From a checkpoint of a small transformer trained on Wikipedia.
Size: 9 layers, width 576, 9 heads of 64, MLP 2304 SiLU, vocabulary 17371, 46.5M parameters.
Architecture: LayerNorm before each block, learned positions, tied embeddings.
Training: a variant of Muon for these matrices, 9710 steps.
MLP neurons of a small language model. Each row is named by its layer, matrix (down: output weights) and neuron, and shows model dimensions 96-191. Each number is 128 + 24 x the weight over its row's rms, rounded and kept within 0 to 255. Numbers have three digits each.
After each neuron's rows, "fires before" lists the tokens most often just after its 100 highest values on Wikipedia text that the model never trained on.

L6.down2122:154148129107128129148111138114147145123069093122144113107097162114154091072138142150131125169114136148152141131129099142145145148112120130154164146137155156172123123102100145120144091129132127133109135116101119143096126108089142140102105165161121112157108175073110140145145112137116134090
fires before: "1", "2", " |", " |\n", "3"

L6.down960:134190106136145123140106134104131132167140138123140146151137121135111156099105136088145112119116166126134115175103153115161123143115189110148098160129110104160121148165107132121142168084176137107114128120112101173135143138105126144147083112126104147116147111101150110109140116112153116151
fires before: "1", "2"

L6.down1327:081097133102096120130132103126122172177113111180109152104067102164125096157170114142157112124103153173143156104108065142085109118140130108163115126081125155100142133130146098123133152156112104147130160085128126142154117134072132136155146140105146153155072136098105137120147091142098121164
fires before: "0", "1", "2", "3", "4"

L6.down1730:146139143103143144131126151124114127122126117114123145136115155125134108100115105157147149106126120114158072162149106119109101148138107104169137124118151109113124102114118103125138206158169129119134161116136057147119151144090146122107122103095110101117142094123155133139144168145103101137
fires before: "7", "8", "2", " |", "1"

L6.down921:085132138176080137195112139112142113137121154112120113145139134070139145105104127124113141133124096141147110133082099087139123115090101133130114171132101129106120130138116117135128079122091157119088119155127148140178101132123139115198134082144156109154127137128135104104089142100115151136
fires before: "0", "5", "6", ";", " the"

L6.down1470:167140104147111113173156110089155111117135114100136154126118155119108083134156135149128175124129113133137152123152156175100121131147076144130107165158142132117103125144153080137097145117112145102121128122097162100072122155132101114108146169157160100136126113144161092130087145140171157129
fires before: " ", " of", "1", " UTC"

L6.down1312:133158151088119134145162153145076119112131165091098146145109121169160126132090088093149148178091086081165122156143159108113134137170128125156145133133166075136112115127133120134095133138143088071121084070093124149102145130115131132155123118098109137117144103124156153093133160121125126126
fires before: " ", " of", ","

L5.down292:125134130122135145127112122133131121121087188130150151165094157108132140166114079120121106107141111146125160108109115164136105117119124185134139140138087103113137158072137142113108129070178130173116121139134140080143088120125112127173096118131164126145107104150120152157080125117085089110
fires before: "1", "0", "2", " as"

L5.down2207:207129135106111134136123134130125147130121111079114139150101146122116158104134105097129109125103145110122118066116121109107139097129156084120153121126143131124200114143087159118160142097136146100189135154113142146160125127143108091097122118148115116107101107144077166127152117110109163079
fires before: "2", "1", "0", "3"

L6.down506:123146126133103171124157162131111098134114108153123139079189113134127126145150143163178142160076120122098119106138108099080174153126115081129131128110133150084146146156102169149126154152098128127151114100112104102133143172129123143117169099126155121156164114140122099138105151136134135100
fires before: "9"

L5.down520:120123102139055122140074162111137147139135147160162176140147095120138131140091120140122120147163134166173168105105125103102130155168126140130148151176147114140167118137100109136151133134109130159116104135131151108127090170102132118148168123112125128122134126135137107133193122159104173187
fires before: "1", "0", "9", "8", "2", "3"

L6.down306:131106128143103110164150134128105113128139156105193118121122108158157137134140116123128128133143134158142156123150116149113149115165166105132118090129155154132140150085134127135132131112136099142159146109120174129155119127080124116131143167139101115119156122159161104136128094120104129108
fires before: "1", "2", "my"

L6.down2216:127081111198119155140132112139129121118179105133125125125115150140122091139153156133169142147151167154148126129106168122152132133148100138129146184098140160090093116115144139131146148114173141146140165127132139175103096134110135161139124119123132126145136114150115126137120145144151135130
fires before: ":", ".", " ", "-", "1"

L5.down1951:168116116138123141146119119062126115153108115099120106170135091146083117132137127112141073120119113101106124150154095147116127177093098174161102131158110120099122159121111144139194124115161165112136137101108095094160091135141086116111091141129148140136118126115154143123174119138090164101
fires before: " to", " on", " into", " back", " up"

L6.down1528:150127145140133101106114104094090147132158164126132104142144095139124159146111094141134124116138133134137120112115134159131145110123098158117114100109134141141123138109114148128160126116103104127142134159120124089071150191150116134128117165178139109120128132148179115113134114062132108091
fires before: "1", "2"

L6.down540:131132139123114154105171139121076140133153088160140116175118161116115148111110102142123132117112094135107104153137106114124100116120157149161124148118145143151136115113120122080085136101114115107131135131136153162104126113100156117077100132122108162088088126133121070136193117152111108138
fires before: "0", "8", "6", "5", "2"

L6.down2280:107125104115095093100111117126160102141120145084140078151111129122143112117130113093134135120083118076125107135133128124138106154118150173139095120126124103090101099136146105103161095077135130142133128117133169148105109102120130137129145150131059136141144124144130117105119122136082071142
fires before: " "

L5.down426:106099170122169151146091125068114135130137136116136130112143094117145119144071098097167147140170112136137112107127101175085117182146077178151121081124115153141133151111123119105149124101141144166142141134162087116111096141120109137110151130099127076135173126141103159133165123158119162135
fires before: "0", "1", "2", "4", "3", "5"

L5.down350:097103104126117124117098152095133130136087122142147151110181126118173111134117155144112148144154084176169135132145106100121118124120122119120157133131125132130147111102069102137123122130107132120165126130130129111143102114136109109145093134139069141140166105156138160123169132141139110167
fires before: "1", "9", "2", "7"

L5.down13:146136120044140124164113081155127089110198112133138119141134164095102132121089121151128113137141143114128160106107181132128169122125143151112120113153098114126157143108078145085138132168101106108137147110114178067128093127114177136145139080178148155155103135097119079128098097108093153129
fires before: "1", "2", " ", "3"

L5.down1101:169137142129155130119118128126117111097125116134096093114124094184139105076114187127106139113125118126133141111153131140129108159144172130114161128169170094129111112152131089103110125137139168134139144155115154133095148099099131134085109132142154166127119160205127119189106108098129131119
fires before: " |", " ", "0"

L5.down1945:158117165132163088169149143111108146135130111106128133153108117129172106168079125120134151121147149077125151116156098144122111112102145068123112096135090134145109134120121133146140130096167101117152156171175111145148101128115108145109147097120157172140099107107156157152110112130163123100
fires before: " ", "1", " |"

L5.down1096:117145156110153092103154130146130085083092141130087105082149122177104131119142130139105104103167120103111075123105169118135118114126145131116149151152110121142139165134192111120154131152160160126121173108125123134074094113150151096125129114111144118106133159159072146130160138104117146145
fires before: " ", " \""

L6.down1594:129082125147138098156162103103127096127143132155129089190105121121121127141098127110125113149177103139118144085138120154089100168141117131141113147181155166199152149168131135095083141100137135132163154173135111147132149120129122134117105084155163142143117090135127184128150139144130139155
fires before: " as", " in", " by", " to", " on"

L5.down579:151066140139122117146123105129153152124114130119139172147117139106118133109093094169143146181130079142162143107130139141165111086149142123140125155147145079109111127122144091139120145135107138123138130104120099149124154150101109126115114149131136093173192132107163148134155157151123122123
fires before: ":", " |", ";", " ("

L6.down680:182118117135109107127173103127093129112151098086147124124146136116118096125126095137105146119121116154145133153095143184145102155124151142069147156157133140138131118117096159126157122135147151156119159118114129123138173074159171136126114157135166183128113138108109174090132140125127096132
fires before: " in", " for", " to", " with", " as", " the"

L5.down262:149087101142155101149115113138116117163158140148136069148142159127122102113125170134132139167117140100104136115108138128139143078101131125135119107103124119108090072089106096137120119131138121131131124149113113144114088152108142097129121102101160135146124080090125124143186126135135143096
fires before: " ", " the"

L6.down2009:132136167125141116120092104090152113109132125112161153123070103118156096161130144120128128113137130123112128081149118132158103136138116103145164112104085123114123149117149171128107174116086112123106117104114161136124142143122142141146105133099141156120125119129107103111172104152123135125
fires before: " |", "8", "2", "4"

L6.down1952:128100147150137129139148093100138171143118157167156118114143114128107081135147080152147146115141115157102184101131103113128123137141135141135178165161139083113099154101101132161142183166133137158130111122140110151138186143041116107130110098163111142093134146081106113111154132163127142079
fires before: "0", "1", "2", " to"

L6.down1836:140114125184141141101132137095132112139086136135119107139139121139138122132112157100174101095167131137113157136115137131074134095062142115137126082159092127133140076186126125100132124101128151093112146109133125154115172152159073107110131158105155148098125122141116125106109108121161166085
fires before: " ", ".", "ury", "ing", ","

L6.down1568:125087124106123116144093124131130098104137107132129143115153145116153146128128115178112127104126111180088129099150157160118129110153145121101100096137119158093122119133141138137091137130133096117131086161118133167116141084172116120121159097136143174139164101153086104105168111159063130149
fires before: "|"

L6.down251:173083128127098146123158113098104128147086157103125127120134115171118124067101122160107129120120108169124100140141120120133130108111132177145103120151138158103124152127105161149147139121166122137128112116086168106104113091115131141117144171132121118108122153126121136183095132151080115122
fires before: " that", ",", " the", " it", " he", " his"

L5.down1059:071128127091108162128129142143117103137098159084124145139102120163138104129100121122078132129087095144098096149147121169141129137134108135094175134074146174167160142125160114128110140142165164117122133132139134155085076140163114165077145106153120131090124137142120138106122148093085143118
fires before: " |", " "

L5.down2045:100118112123142173185117118119130141096145089108139106108109114179145164176167129153144170108167135118127197121058106087128114118113137123154079175149126142158112113095169122138134099137096152117073094099093115104085149105122100104138110123145122099120150136115132133153109078157126097139
fires before: " ", " the"

L6.down1050:091152123104099144137121145158166113126139149083099127098178106130119143137099123172156120094149141116105156170138093115126153124132101115183142151143133112071105084148113141119072145108091131130119183084156147113144147125120122122129094167116077112172135166119095121127093099121122148092
fires before: ",", " the", " that", " ", " an"

L5.down1166:143095139169138124120129102173108131127152180170129130117150153167160130131140088095115133149145136101117104126135101149168145127139131135120115146148089147138140109142161058160134129108107095163143118113110104135124132116157126099132177125155122126177162142147099111131127154066118117145
fires before: "9", "0", "1", "3", "7", "4"

L5.down1333:139142155105137112138137152152109128124100142113146106153149094136183158095123141139123096125147151141139147127175111120122116108140125107146135136148105085125150099162135103151159110105142126112151145135155130118129125141148122126104130146111132113105164113145074182081105137153088119163
fires before: ","

L5.down958:159096120106122102148095118116105151108165134149109127121095137186134101112115122132116152096115126093114136135174177164190131126092146056089151164103180121154152116099104103121166127114149118131150147090085139123136114152139139140138116093142151126111119105083137127136133149127109119094
fires before: " that", " the", " he", " it", " \"", ","

L6.down882:143130117130127136139102170128147096136114142114134131153128175124124096156188130108146104130170135134159145167130138095139141097153122101137142161140072115146150150147103139113120170123093082119150147159127119176128129151145154127122143125102109124157159124114098094183184090095153197075
fires before: "0", "9"

L5.down1263:127145120058112112109118132100168164110120085139104169157113100151125145090156140083181123153134132083131108125144119093152120170131141148118106164138077132112147109098119121089105122171131160102131135144108148106140135106109141139128130155112146136128138132148144146147109150098103103081
fires before: " of", " the", " and"

L5.down973:160085133133133130124107162128102087154100112136142126121119121128114077164127162167080115129137128186131137155133157134168102115138124142134156183134110115120133110109086169121140110124154096189130171160141125130135113106155133104188125147080161133117092147059128146092139155140195149108
fires before: "9", "0", ".", "7", "8", "5"

L5.down1657:145136107138104109158096168133100153127098093117127161135152171097111176135133149128135171100157145143121113105153150151146151131129091119101088106139141125132118133121084096114140108121141133087079053130117188143150084150140094131124104141141091125162128149120150129105106111136116103170
fires before: "1", "2", "9"

L5.down803:122100110137154105168140111106169123155105120097140112138151135131136123097156162149120133163126113125131103099175123141125106119127156111118136088133147102101153159132130141121125156122104147096108157107105108114114191146117132135137107111148107096145141114082090138137114120142089160117
fires before: "1", "2", "3", "8"

L5.down2252:151099136133131173136106143115072143126129151082108144143118152147148127137134119162084143110160093106150142137158134137160086136146113160121158099130172127125120133162108163096119143113115090119156094163115118148145133080132139117157118121117121082136156113133135118145127131105143147155
fires before: "0", "5", ","

L6.down444:144112118170143128095164143161136125120149113132123072114087170079120122136134145159161075150113108133094136128130134114108079131110141113145087098129119140131096108094132171156128123153133160152157155148140125151107131125122113113113137142120121105095098144115118123079090172149111070094
fires before: " ", " the", " least"

L5.down1881:120105092147144056157150141105123117126118114076106122159159169118172142111090098127129163132127141108098150118144149125094109107138139107159118174107109175124071140104113115084121169150142117138105080132128135138118104136094128169121145124158088149124096119177136162123111103134155119191
fires before: " ", "2", "1", "4", "8"

L5.down953:151101117124092119113119112139191154114150123124116112131128125175129134098106172120145152096152128131110152140134134165079127142151106108112132126111151137153128155146142109128156111142103095172112169134118155136114154086082159100105130160147124141165078171167160130104090170157155164117
fires before: " ", " ."

L6.down958:142133122132123121141141120159138128118130119119141095141136117131094101125094137165134131077128154140101137133099155143097119117136156159130131140167130174136127119133104127138118126120104116117154110172104144115152112070098165107143160134091136123103117137095124138117128108096112125139
fires before: "|", " "

L6.down1725:150139128091126085157098129136182135101140148163141115102085099144114168138108118150143147128139109134143083145138113125118134168128111173115172077093104127109141139141117137110112106100103103129156106100111127140078132162130137141128133139131137129143153078098147132126119118115129155124
fires before: "1", "9"

L6.down1526:116134133134144113156134114127139140133159097100109088116123147115110171101141090173125122096120152100130159132091112106113131134086126114114134124139162166130150093142113118108132112136149117137118128146128064125094125145157127071105126116118145109170116136133153101095112121113086115142
fires before: "-", "1", " League", " of"

L5.down863:172102105133111104146127114132179142128109169136069107144126146141116129128114128135174157113132146087126131103112157115108147135146133110165147144128107068113129108103093142131118154113134135130167108108107100141142129151122120132182151098125156151126145162158109109116110071107183105115
fires before: ":", "):"

L6.down1026:152133108192093141142136128110118131126153103109092098162114072136120149113112135102139104111131152131156138115113120138123131149111143097159131109160138131150144130097184131098147115095124117111175156155121108139144063098160124125151159144142157109108149154111142063120087129152130161111
fires before: " ", "om", "anc"

L6.down386:098141095143106123121194182171167097132151110222144121168106166134157135108148132104170148169137094109105137139160117139154125139129068123158149138123120103097108119119120082155107116119097130123109105133111134087115192118121144104129106123135142100170140125183123116109126115139159093123
fires before: " "

L6.down1319:106117124107117134109141140093170091141136176140155158159127089121124132156143122158177145153154139149108098149095191162135098113116120166132143150140157116162127174096109126138113112149153127139176129114118088114102145093094086150150102143135143188111093120102100142077106123155182131147
fires before: "0", "1", "2", "3", "4"

L6.down666:130110106097131123125145112094082160128116116139089131141105109150110103121163163168105109136076161138101113100119130163105086120134156116145125089160134124122134111130141137142114115120144102116108119117097114108140112126179148125132099099139088159109117130154137136129095129124129127091
fires before: " the", " his", " a"

L5.down983:170124137148103119120185135097089125118091121128173115129173170092162096120107147137112123131167133140069120164134134097140047139139122131163150115156118116160148171148124134147109145100162100120152118155126134107130128134120098120122123141166132134115101101113123090129113159078146169147
fires before: "|", "|---|---|\n", "|---|---|---|\n"

L6.down471:125114162097149170154108169119091134107135161135158166130117194119141118137120082123123125113133159107133128137147147113121167128085145153123146103133089119126179110134048163137158100116134147096137170071110149141142152103128115122117106107175126111140142118094140120118164110135087103121
fires before: "2", "1", "5", "3", "4"

L5.down648:135115134147126183091143120098130119157140138109134122146181111113121167112140076145153134086117122116148111176131129126117144124132149156148043108102139166155103156161133116113104103117109108116138167146130116180137163081129160116135136175141143116120121119122187110094127107115162091112
fires before: "9", "8"

L6.down2065:128107131122128156134139171116110138150102121108109102118148134115127097126109177151126138112111143166130143118122114135123110112169144094132142163179168107159121118129154137145106131097096129109107164148107140127115085148133113069127111118107106118125114089166130111147147099120150148097
fires before: ",", ".", " in", " and"

L6.down1010:120164137133103168144152124116159133169150158133112111162178097175191197130069176127151084084146154112152118109134097111134131099138123078163101111110137136093164142129159131093170109108149103116112129140093123130169150149143141123128094188102156147109097161134151145160145159112132090115
fires before: "0", "1", "2"

L5.down1008:131138148126107123136130104140107128148170109094127138130101136115125151163150138089116139124186111131093097150102133143130151130137156120113138154177166092062132106148094124171139126158171102110180162146171137168134085105141166100095143183129084121119154139132113104127122163125131071100
fires before: "2", "1", "0"

L6.down1171:134168105117116141083142149166165176125123099133127129144131150090115146154148124079106106123129124116151137150132096141160171144101157138158161117123104176143104120102107073166153169185135115102109138093110125138135150110137142122120100159123107122120123152150122119127126106139150143116
fires before: " ", ","

L6.down1233:093149105129119133161137134134131144099182160171128133107152100107149147125063143115091144112109161109111113065161128090123144176167144127172132127111154147122120133114127120177103110117113113130154165150189115127135110086134189129117131110120124098089104130119157093139071114102123155108
fires before: " ", "1", "2", " August", " July"

L6.down841:091161121094117155128113120088131097110103174134126082113139120150133185151113092107106119163166124146098147125129125117115129113084104133147121132124109110161154111102166140132143123131135159110136129124102149151087132126124109152103113120102105109095089117122100103126152161127146128144
fires before: "1"

L6.down2279:088142184148109134171103097090118109119109143109109083129128138126114120108123112144130138188137167127142126147172140160112135150132152146162146154084123115133138149137149121151109066109135097103081102121131123092084168129150131137089082128113137099142141121106181132116147112143123131050
fires before: "\n", " of", " |", ";", " ("

L5.down1242:096124138151141120152158139183146135104118128167116145138120142129129119112152130162085135141110116108191113153152169136131110129124136158118102114138154082166119144117140139160117166155122107098173098138154131172159122100133132142116112093143091062154113125161128133141074093097152127119
fires before: "2", " ", "1", "3", "6"

L5.down2007:176118152115115095106112145140117158147131124134142144157143138144145136140156135147139127154161096135115130101091124127128138148126096155074119123141135164128161082204125179169095132143154135092131127115122130128167149146138105123094150134121122046152161149111184156159104125122112131113
fires before: " |", ";", "–"

L5.down1712:114152106124161147131113122130135139138155168105135121101169147128138138155136099139144115119126166126111074153096101125150113112147128111158110107157128145125158114156165103111119075130107155120089127123104108115095124155126115119120153155122146124116107111134101174151130146106116127150
fires before: "8", "4", "7", "5", "6"

L6.down1845:118117174130168064199128107149090105142119154123180117154136124106125088089152145124150107149193126119149118139134169118141113170150095063167144110139162147149127148153113104138112074140089125118084154160108147133148153133128129103142151132117167113132103145093150143098137146121146122126
fires before: " of", " for", " to", " in"

L6.down1472:134109133090111088111126125111104096066140143170155142169118129171154125067101120119135130132156116101147164102108103172079168158125128121128126132116121131129129135117075129136116131138155103117079160122138101114150097105129129121157142118128130141166159133127169140116095157111098140153
fires before: "0", "1", "2"

L6.down2040:126119116149089072130156127117173135113127119111095140133166120156118090108118132100152123117131141136117157143172138126170114131120129114134140096134094114141125138134129139131108082161120107155131118109100125142117140102136155099132096120121142111126086151125125126113134107132162090105
fires before: " "

L6.down225:124171128132121132107124098124138133144150067147112082159161090144156146116143126131168168118109102108124086137135173155109133100130156126138176126114152087121168120119162117159146114103128123091121147105117106119154142139137191104113164127194120152136144119130164161201144134109145131151
fires before: " of", "s", "2"

L6.down2178:177126139158144154103117157135152142134126143098166128143099108143122123136127094152129061136100111101104166145143099170103078092142178165111141123165147111125172136102127121127151136117173172139151149098101137142133144141151125137108169129110104100143161110139099154107134157148131099102
fires before: " |"

L5.down1955:174124130085128111117116110135134118108144146092134156125151151123116196136152117091094117110128069127151111146088146122150138151152139125148135125105110114120141117112069142100132097165124112126114078099137172121086149130094166176066147154174117103098125111124172134113140124095138140127
fires before: ",", "7", "8", "0", "5", "2"

L6.down1958:150147109143136126127128102093151110140153108125138165138165124193150097158157127131100113094159119172145151105114151155134103123134137107119156094140128097137097097090105102096138114089122104159149150159141144105168114117124128127078140105110158095117156121142137103133095119149142102167
fires before: " |"

L5.down1337:118103130070119120184129172142157103139138136103113108102131096143106132129165154120125113139151150128090140103120130103147128099148148122091129122090114101128178144146104112117158136147113131101130138093154122124161097131083076079156128092133106114162096122108126122138150116134132151152
fires before: "1", "2", "0", "our"

L5.down605:122109095186130120178143123143123156108153088151151109148138147131143125135101135116128124170145140097083108158138152176123117138080118152112133164140134119176179098092126154125151171100084148120117146143128125141132148175127163138126192140120121119140154131130140137113140133132172147121
fires before: "2", "1", "3", "4", "7", " +"

L6.down888:147131152148151146080126114171148156109104120126154099102167174134132148122113140153131082113140145137105107125118097137134108133135170130109130134125109149168205123154112103109131116100150144144157153135112119143124183141121121126100113118082135106110115134105091138148138130120137156124
fires before: " ", " was", " are", " is", " were"

L6.down570:158134114144132146140145125086147139122109098116108141151152152103121122160129129147113117125119123138135124127130129128110134170137142133134128154153137128127130126136118112145111146077112121135128133108137111145144152121146090128143155161143108158096128099099122126080155133147176126183
fires before: " |", ".", ",", "th"